MLP neurons of a small language model. Each row is named by its layer, matrix (gate and up: input weights; down: output weights) and neuron, and shows model dimensions 0-95. Each number is 500 + 25 x the weight over its row's rms, rounded and kept within 0 to 999. Numbers have three digits each. A neuron's up and down rows have the sign that makes its largest values positive.
A block is one neuron, or neurons of one layer that tend to fire together. After each block is what it responds to, as a language model described it from the Wikipedia text at the highest values.

L8.gate17:501459501491515470499494535495496452502525493466473498480469547485516514501473526495483510473462501570497466464524490525431510493503515552475503462503492522477519487527507465542496479504518543510549489516498525508496508492495439525478533528463492473496546525475499534519486493479481506515
L8.up17:479510524501534464519545473492464518517484484553468493448494471526498501479477518499488500467491460529474509511471543541458494507470525491493463479482447499474532544517565493481488512492477467470529506488477540469491554473471470560533516529476513435480490486468543485491474517519500476484
L8.down17:460513514512500471484561487473453488520481534536491506499477455526520504508498537475516524481499468491477562516520488480443507519512544536514501493522486451472519529516545513484504477497513445503500488508496539466520493517479507531548473515469480474489491532479554527510503549500488505486
L8.gate296:499500530499487476513514457484492491503490502517482526545469503526489491486487487479493466483486500471511528438460545493479479542483490460501534507465456511465472497493484501520472545521474528484479466500481522513522519493512455535501482500508488479506479529498500507510501509499500489484
L8.up296:546467528516498510488499498504478532491492536478463518532512519510470543538467496484514467490549486451545468543505551518490516477497544451513524544502470481486463511496488500542477511443448480516489474513462500521494477524528460513516470480482508546521477522496525540515515486466455472503
L8.down296:519461541520484518477489510495464499504519479463496530525507498536495508533487514512526506482516518492487476508511550504509484478489543537498515490501468498480491482503476493543477523477448491503497509518504532462503476515538512513504515496537503502484528449509511493500448513450449468488
L8.gate874:507512541535502545535498526521469481501519504502487467493491481458480504511540477467480518482492467488504480501491504493423481518433529472516510499527491496482512477503460506479513507481504495504491482485469512497466493496521473512487520490498450486504475547501515569535539531491482494483
L8.up874:494486527504527537490467489502497528526519471512492509528486468510461498525490531529504499492514499502534499531516500545491475462510467484513511503488483461524537464495496497536486511516455492537465496517469491482463485499500487517484491519510453504519487477499511503552464516483526510480
L8.down874:506463514497490517524520499464483532525521521488525489527500463433518498503468523513533476484480549507481485523517506491487518453503529535536483516507475459518468417490524516563443540518460455511522501487508482478531492480511528504542512469528490546493492489531534491466483511527531545522
L8.gate1023:470443505516574469536487520495520529556492516544522472434507498479490523517512552466497483497523504489521475509507534545505530522518508511549471511482477487532515517483506512512502498490496501466454506505468507551503521524497452525528503516488485466486506485474452533466523490528541514514
L8.up1023:499511511502476500504508447506551535544479502533491537422510539519508479505500489456504504523493500513454438498481553505492542504517505541529523532524465478502525457503501529505521502462473522498506481520514498535476485501530489523522532577482469470494512470486529487534501517501475491486
L8.down1023:458483477473498460543509451469485515519468506527545501461502561502497509541474480499486484504505515527491533483525515517465510489531516555520518502518470497510499494469506467522492521440482507491477498488483506509504514488501507497533510505491488526500489508475469474543473541522473517504
"ch" word-piece fragments. Mid-word "ch" pieces (dis|ch|arged, turbo|ch|arged, |ch|aracter, Alv|ech|urch), plus weaker hits on line breaks and table cells after section headings.

L6.gate815:500484512490534452499515490500462524529464480507463530515499511521480519468483481489484519486477518454493495553501476475495491460452491461528471543484512483507542505537506488529472488538507478502473526486510511485522481501499516490496474533478547500491521549486517496486491491534497517544
L6.up815:488487539528511501540534518473474540510503491492462518469459534492518480462507509520489466521492506550470515490513502456512517498502532547474487547526531500501507506537458509487561471483519518466458516482513521504503457494499506518513518500520503529525493531499539511465517521492493553508
L6.down815:469529516487516462536514478475507538527490535479469495488493536463513500507498499556490505505477489481502521469495513487524553494490509493512513514505538521514456489522515471491521491538517525487442490467504528490480471538500531497496558503518471522511538524455504526506516489486527510521
L6.gate1012:520484475514483499500490488510505455541528514516488536500530490491468503504535490526448551493482529513474451493466493521515492453477501485536476507534545541478528498504508504535476468523523467509495471528554452486480496492505489479516510482497511511479523471542498525527488490551522503492
L6.up1012:496487490511513505516519502510520467540488556534482482492483524516483508545548528509508512505493513576501498508478476499507508479507515453506449519537496513512516468499496544507527481524514500543542459482532513484442521495521506496517478473527536529495534498509508533430456525515503495510
L6.down1012:503480487512479490507499529507486515542482522524506507489494539518465498522562543485497507524528544483471499508519441501558500474489472482536478465493485474500518498514515491458504483495532511511453514513480514487505519514513518477533509507506512504451544514515471567500516522474518500501
L6.gate1029:477487496492508497530532534516462482512494484538525525524501502498472491467494476492491525474495510471520507511499475536456483537489510531504518501504543491507422484483517471526464515485512472527471523482515483468484500526510529456498450474532537522537491496515533519421514491473488511495
L6.up1029:466500462496554481521535552515497477522506468476471517512510565484507485494541475521501538477492478550486481488474482530496503501505482504508488499538492500483465523464515472548509538474509515489469483476529504490493530514478493525472467502540493483506505505518480533462467473489498528506
L6.down1029:508526493487509514489534507539541487511457475529529507500505520517454502485512465522535498499464503531529525512510435542488547485496487516538512455515528513500526489476520543517511560529501478520509505491510473512492530516500479525487506511533517493514490496513510492536491512494507545463
L6.gate1273:496527493493506523500491493490492493487495542480533472484514539527496482476539511529441514495540485508454483520490500493524486536519523480488489505461529522506478505494507487518507461519498518531477508497517485513527512506501458527495538553538519532514481505538510514503517530561506509515
L6.up1273:495521514488477516529480495501517546478493460498481505512519507524518531508539500476484504515517548530483482476498448466490478490472536517486526489507478468495513512529537515531456490507467512505477511509515484508564483533479462540467526468521527489499482510518495505504481519501517516491
L6.down1273:463533504505483506521500505495516485525490505473469563517450497507496513503525509440460492498523496502490526489492496491491501429495510513467510492550505509521517495489530497492489498537505511526485511548473497543515502543489546477450532486543517515471494506526509525505498517513542473459
Place-name hierarchy connectors. Commas and "in"/"in the" right after a place name, leading to its larger region, such as "Leesburg, Virginia", "County, Maine", "France in northern".

L8.gate14:489502495554503549476468454498484483533488552502514486492451537471523518475513487533487478521518504559494511533509490524511545487460481445520527484475494501541490486529467520458505513499473506480514515528508498556539466508517493504507440510562492491504505491533479540512469478535471535479
L8.up14:513491489523533503493463508480482521494512507507521452515525479491451477458530496509537511507500493492513452462510483539524488482454491510482520456482515500488491507528505465491507464468514481541508529476497466500460519484527547532517504500477489514458512492498489528526483451493460536523
L8.down14:497521529412481521506537474517483520509496509487546498473488512477515464537476510539477526496521534495531530496485531482514499494489483497513486535504478479458496476470486553504477506503467521520497505495505558448511488464464481481473518540463484497480534506504530465475520474448527507524
L8.gate1015:463524491471536539503485482469525515515469478489520496485480534521521507493491509509509498481517499533509497493514529527514472517525514492477516510517518544493451511545519480496512481518494499457499486514482523522476496519524483520475470467498460504472539534455504508445524470513437528537
L8.up1015:509521445460502519491501480490453540544486476474480491507426464521465485487492518534525475506485534551490490541482501499502507462519521508485503520470535509511444532506485510477534481505501488469481510508486458448474451475528557501452497494496501508517507558528467487449479550474486485510
L8.down1015:494513518476498527507499516487524519492479500499486476493500474523501505494520464465502547505468501515468499556521540457468480489543519483484483509498520511548526501496505447508474518467484531518513481505484480497494530519511522510461507506471477528493441511505497514503479558436549535513
L8.gate1041:494533507490493546471483536509499485534475516508514508498495517458532486512494516511502499459490470500521477509480516508507481521501467512494499513521492552528500486532489457504524516500461476451500532521499501471508525500518445511470430483557504542485475522497498533493496486530497518532
L8.up1041:472496500522512479453491512499470468528510488470452503536457451489453500532493484505528525487474481486513487558472480518508537490465473497480528488514540481514492550491425496497505509480527462461548505522481491516472460520555514510518497507472441544495481541454459513513481491503479551485
L8.down1041:529482489492476501493512467544482492476494491506496497512513519485545501493507487473507477524468483502513508500483492510515489497548443504489510507547500498496504462515520488507504498430510507536473474486461489533506509502488502478496500522479479489473506525476523494524499467505473470506
L8.gate1264:499500505485500509435481523493515506529490469488513485525492534465501485502514493520504507475534486490506498476504483507491520552503502536456457517512530525575540512525497431507496518480478503542523505502593482478475521467489478490511457456512513512550515487476523514476507483507479561507
L8.up1264:511529458481492498464481519499533526532529456497477508510420473515478499485541510526511490477467514506509495526513479514483534461493522543496511526454539497534491534509451515474483513463528474533531540487554443490458499499531504495506448481518514483527562517509469533496456472518497520472
L8.down1264:514499467496471473488527485449508494481504501542526506461539523514507516522523457482459524480500488533526525506558484491496492489504524515471511545470498505492543506503506457511506475489515500512502491463476490503517497473505482501493506496511497477451506525478498511484492515507470496444
Closing comma of parenthetical. Commas that end an appositive or interrupting phrase after a subject, just before the main verb resumes, e.g. "Wilf McGuinness, beat", "including an officer, was".

L6.gate325:479481493498528496461519503532554518494521509512490485515498499478489475515516472508513463493495503503476485474512513522489516540510492515533515530463416447477502499509526495499527568522487501499497495460464473535536473523495474498478508498483532494497494456513482521478479509490541470522
L6.up325:495523503462490500510503469481540505498499531487432501500466464483527478509499483505484510502475516541496503477532559485488465506545511493523501498501510463498525549479528480504484487517472477465507503493494510474496493522520502514431507497517525496501489472506496483507496505483550445461
L6.down325:454486477507537503477494512470488485520505499477500527473487503482472523517488489476471498488443521486471449479482544542492466530526538494518556505439475457505541497466460492496513519516481503488526481527526497510512495541486491502495484488482541489482475510509476497505444514496495493498
L6.gate1023:473488483493508496502497489529521472554481465480507451513490468497511474495535466514482444518428477504485497524516466478514518491510480516483481481527487455481498536497531478476507499517472482489510526478477483478492462527492504484491531516480521466506445502501549515473496521469515467481
L6.up1023:496481485482498492511496509532517500517503480536504515521504516511503515521541526470505488464516501480465481494495471504518474532475518503496559514484514444531488533501496490469488468537465514518541522476511479494503492475492473501509522479447509527487476459491514487547516509484569484549
L6.down1023:494474509539531500497506510510459475536496486482525538517508509512465519484529490448533516487510504516446503534473452518522466522504476530492565506499535461526512506473467541483480478487466525484486512507459500490479498478495516476484492513497510546476511509512553473541480524519554527526
L6.gate1239:482483443510530526479517515517513513527524483498477503524497500488502522557520519537482526530458535488513482499461530500502513541547524473481511507533485498478524480528545494529487513516498518530516488519507508540562497486490536523523474503485554510537471492527477515490515492483481489523
L6.up1239:512478567470506513485460510487558490461476527519478521497498458495501544522482514514464564523506504483529488520475527490489482517483524461457526553528500520475519496489494474505466522505530453477475531514545524503519536500507524496488537483484499466512492491483480470544524480466449505526
L6.down1239:465531531498493519488518510492489553526521457542453501481549513487455484513548540546527541538452537469480490494488558534467521455481500512511492524523460509517498478506474496521541504491475500506531481554496483519518497522489509481516463510517528530498518452524487487508505497471523525492
L6.gate1284:505529525519507511516516514504508493498552487466507566459517503487504508529521533464461468487497529479504516474537472495514482506444477478491493505530517494496492458493494527498506490516537486474480514517473500490498520502523468482504535459487498530524484483493486528497471444519470467539
L6.up1284:491486502480465528481509522498519466455494486477556507460427447510502508516506539518518491445493480502458495523464491518512486513504461493518498453511507500491511456473516481497474487489526497491506475465498461488524477503577476505503534529530492496531567513494526453500489506535489461495
L6.down1284:486481492519475506488541509499531455475513504504494481478439484521500493520485544547483523449531465505499523482470535534527484503527509504487524515502497472521509492445505496509485503551496488506481539468522443465529477480519492494471537512474461498494543497501508467483435491494508510515
Newline after section headings. Line breaks right after a Wikipedia section heading like ==Soundtrack== or ==Geography==, and before tables following a caption; occasionally mid-word pieces.

L3.gate857:500474523533496484524509494456483449541521487486492495480486539531487479479478507510456521494556448485476528531512563512500470521478460465510477493520503476451497480488506571475507534462512486485498491492478488553485499542439506480494516532535525509502472458489493513495526527476469513505
L3.up857:479490518531514476522537445492506466489470471435532461477496501501474501451466504521510513492526502490508484491473508498484498492505495529513482520535468549498509469487513519479482513461500492464524506478538521488539478505509488526501484480539456525482458518461486520496489524455485543517
L3.down857:498489513487492512544509514513514510507488460444499496484486477500491486528529504528501509500528484523497523514515528488539499482492491463533499508519483556517478495460534507519503493481470499458523518499533481422477473512522549520515485489488506464468502507519477500492511510446497514527
Position and rank words. Words or word endings marking position or rank in a sequence or space, such as first, last, 13th, top, bottom, worst, and best.

L3.gate1088:474490463481570490443488487497487480498480503496505479539485518480492525504455527511508494481489497495509487485520431549450506506471484513562508495511519495501537531559499527522477522510522508562479491479504507486450545509510498502494462493498483501495567507471517524516530514438509521472
L3.up1088:473504445492510499482506517495515497470479434491507476492500509489469546510498540532519489517474492474515506476468494513482499531471480547554497495533499495476496562452484496506491502539490520555478485468497496488420539499504422510444504469524486534498532522538521555486513493490457501533
L3.down1088:480516444527506523520535512505475530485485509537543528492498508525522497512506528520528514502524473534525501485513535498481483496478474534560516515479483550467537516526496483527478532564511475552490549469533564561485531506489516541506500495466509504472477468466499480522487519488492533484
Word-final piece before punctuation. Final subword piece of a multi-token word (often a name or place) fused with a following comma or parenthesis, e.g. Montre|al, Fij|i, Bid|en (.

L3.gate575:470477559552513476484488531525486511523536496461550512521485481508488482494511486491500461479523551509525470502463518466473456526520486490488493483469494467484503505494489478576541502489511509484518516498492547540439484523451489551515492492511481471474521473485563490490530469499515511536
L3.up575:447465498572493520480485497500460496499526502459494551485512558497518523525502519500509497476535498460501529520530482469518484510520457515490460528518511499509486504494460474520513485482505520492451502481534560494466498480484483529474524471486501472502466501471569508480522526502521486493
L3.down575:500493472488473470496523476554463486505507416494492499497480548533504486532505500496502472519523504519514527485494510504480471496486499461483490490489510492523496453494500494534486496467481503500462541474511554535480513503483482520499431485503463502466546512482519484462512495494545500508
"in" letter string. Tokens containing the letters "in", as the preposition "in"/"In" (in 1952, In October) or as a word-piece inside words like finance, investigative, Finnish.

L8.gate465:471448507544466475483475562504473510524489479492429502483526523494493510448507508513531481523504516542503503490500483490558526469472476480541527488512541454513507488525514510515494449477474469487495522493501494509476476540477498477523495541501500509552494493469463553520558512510512478503
L8.up465:507521472505492472489494517544471469463454498479462510479501493453497488498538508502481518467478472493487525506500505512531479487499533466488530532510534474467465535545495501499482506472478489496487466517473488476512491488479509472506483508486485496517527492505505542483504517547521532529
L8.down465:466498541516501471477480573510457517488455500518473521465547487478499522450550474489537539427525490498488510517512523524514521500541538528521487517475519467482508514546459501513532481462460523475499536513496498494493484480499509513531497481474526461514508502472510525453490539537513481513
L8.gate531:493474506485525527483453510526550524531491506557544516508539447485510464508502503549501521521520524486510477497478497480477461477517464514484433487504524513495494511497502516503511478514534447507522502532497499496489469495553482461525511516484520526497471521521501505507523517485522462503
L8.up531:527502533527527530479466504547445515477536543507441523472487496514502479483493502517513469491490471477515516523520480529518470478493507490441535502515487465504437515507535505479499531527515502479521516493509493519492509492503478507532457505459499505507478502558473469515494480483502452508
L8.down531:479516542504508492515512518528545523481522495480487478453488465498476490487518539514483517504475518464479503520468499512475553507477501506511496495482519500497500530496496466478521478524514464476534490528531561502474548434529499494504459558499524537507477519476512491458495489453519521445
L8.gate645:474485474515494503520524483506526493480530537488491499527492497495516503515497535478500540517464473504493544443513496475520472493494506511484511485504488518565528497502462492459527474527498515476502557502496485502505501497496461507523430480508477527516485470520508534496525495501542481508
L8.up645:512477501515478527444490488521480500513547532536480526481515548547507480480530472519482501496553535519479506503549476463513552536515489541505501534488505491556517513479527476488516479535465459463513531498530495493477523500497492515503475476511517515516499537557497546515494492519447529517
L8.down645:449500519500489530494534503556520497519520482478472545492514449471538536475522528507442510542517470480484493469489523448469509511508517483513503525487469495496497495499516515499509538476471503516502523476477468490486498524501503484504496484477497553529475452489482489517470486485517487507
L8.gate686:471493506495461486492495474508524491499504507453472513446527519519560539498521531498487517468533517510515437502490515474521477530525481505492527472491478491522493521508461500512516485516475517498470491449527484507464484524555507507493469528525489515500519481523511512516541547493467508483
L8.up686:477464569463517522501478489502512497516515466504474516488555519476509513472491527503489550522503513522502471523548551512510510520491550515487515461522524512486475499499485516530507490494484495514506469451495523499498515515528558562552440535505474530521538499507558506514515516531471480451
L8.down686:501499471457543531473545480478461486512527521484490463456500534496531521510547479486503509522458475470517477521496520458544499517489506491492534473514467519505500507497521508505480472523486496537515478507507474519519494508514487515546517526497504488502492507508498514486549468495490505472
Sequence-position adjectives. Ordinal and time-position adjectives after a determiner, marking a place in a sequence or period, such as first, final, last, next, early, initial.

L3.gate306:536536502457499489556506545495512507503505509470537470492530523489469500484512526454504497496470540504499528512477516500484516458515557490485492473493514508504485467518477475495498521484525440483480513476501533511515495569519484426479515531476528551507490543513513499545501498479496522502
L3.up306:484519561534515464498458478491501527449504505445487532532550538520509491528510553511521469500486494505458497502465538481492511498506516545547496481525501483513482507485493537539488504483477531511526506514554533480458554474496493501510486499514538467464470454492500523500539571508498518528
L3.down306:496502486528469516570524508535474513513515532486505528478480506441497451487510534440526482516504509517494536482501472552481450491536515520475437511514514493492540503485536477515497457490512465506504494549483507511493525505525479496501543469510482517505530529508535488527522508513542501504
Word-initial subword fragments. Early pieces of words split into several tokens, often right after a parenthesis, quote or lone capital, e.g. Ch(ingford), B+al(bino), "ch(aracter).

L6.gate78:534545508543495528476509493515499510488525465528478483425522503521514491483509496494512501530492502525475523528490519484503521501482503477521475495489483461491488509492484519548526527497517504493522498503502475476481491509494478537479504493500458489468452495526530467508516541483532471540
L6.up78:509500531465450493489470502524536532507490521479461481445511502483490527521464522488499516541462495491513520504477514485509457515460504471494527515513491506506498475534503512513495477488523474464494507543528531466483518525526521516503532504511488515552520523476504535481534484550478506501
L6.down78:509527515508503477488554497504492490491465488470505485482517490487486478463517545474489497463526483502492523523468558496519512503516497497469491510519508457528504515491504542505527495493472504495536532505515503469445499489517514538511509504487484485532513481450522466481505537480518512528
L6.gate713:502538448528468540513527494485544510490509478471524487511503500482477490471563465477498518474515513491528518509550458490468515547461449499498553480500542476499555459462509509509506489521511482516467500469521521502527489491518448488483490554520496528533560515485508478484460540530519493476
L6.up713:510528486503518507547492512511514525481507517488463478495473500561493512505503528508477485482452481461502470529475498511480445521459534503553495535483516566492454509518544515495498451470494518505514520443517514469513485524535501511455493495530476480473491492508532507512530477533482516485
L6.down713:458530504495499483509477449463508495494459525507509486481413484505503476471490464450548485494500524526516522507489515484448499488493473508518495478479515498484490529468526506499488537490525524585483568510545482515512514508527475548459500491499502492549564461510539526489493453486499504471
L6.gate1010:502504517468501497491504510464523531463506535461512478487530517476447509484535548488529512474531491445480474494543488460547537489531514493533467508508548488513506481513518498513472517495522479475543470509517483516521476517497526489534511505503508461510470497524503510485529493469517549476
L6.up1010:505508487467527481522488531526459491469491477515510515483498482480525478493478518509482486504521476445462487509512466476534521433503528485533500517477489514469514516460509470503499481465492540480503487494487516547522502499477434523500485509573493485485512472543473516511491493488495538463
L6.down1010:473462491497460470463503554526530477492511542538463496492483464506534506502467506534460496501516499497510527509458506525507440502518523515544503518484544488459432468514501514500512493536450491474493478459487485521444511523492474514471481516529464504530501480480496491509536513518535485510
L6.gate1202:498478491540515547498491456485495505492460533499509524513508508501468510500486492481497534477512480483477466498531476493520550483460453505496516500495490470496536466503516508491508493495511507494477501503532459450513497512486513493426502469526510485512531477495513535478492521460503516481
L6.up1202:507498506496506503502485506530448505506540481513475527496529454519454490493501533512516483476510497491490506526477515527530476500519524520509465509490483544475513460519532527494486531465506504505547482492524442521499486507491494473477514470545536487505443524518502511492534492499513521508
L6.down1202:510469517468500468483498508509498526517483519476466533491508445496486484492521484512488493481510535482543502508470511479559445494536492479467485502504498492491519474501505501522474517483535510449475497502503495511532506541504505475501482485527533493506464501466492469491526527482518494507
Position and sequence modifiers. Words marking an ordinal, end or spatial position, often after "the", such as last, final, back, north, remaining, middle, top.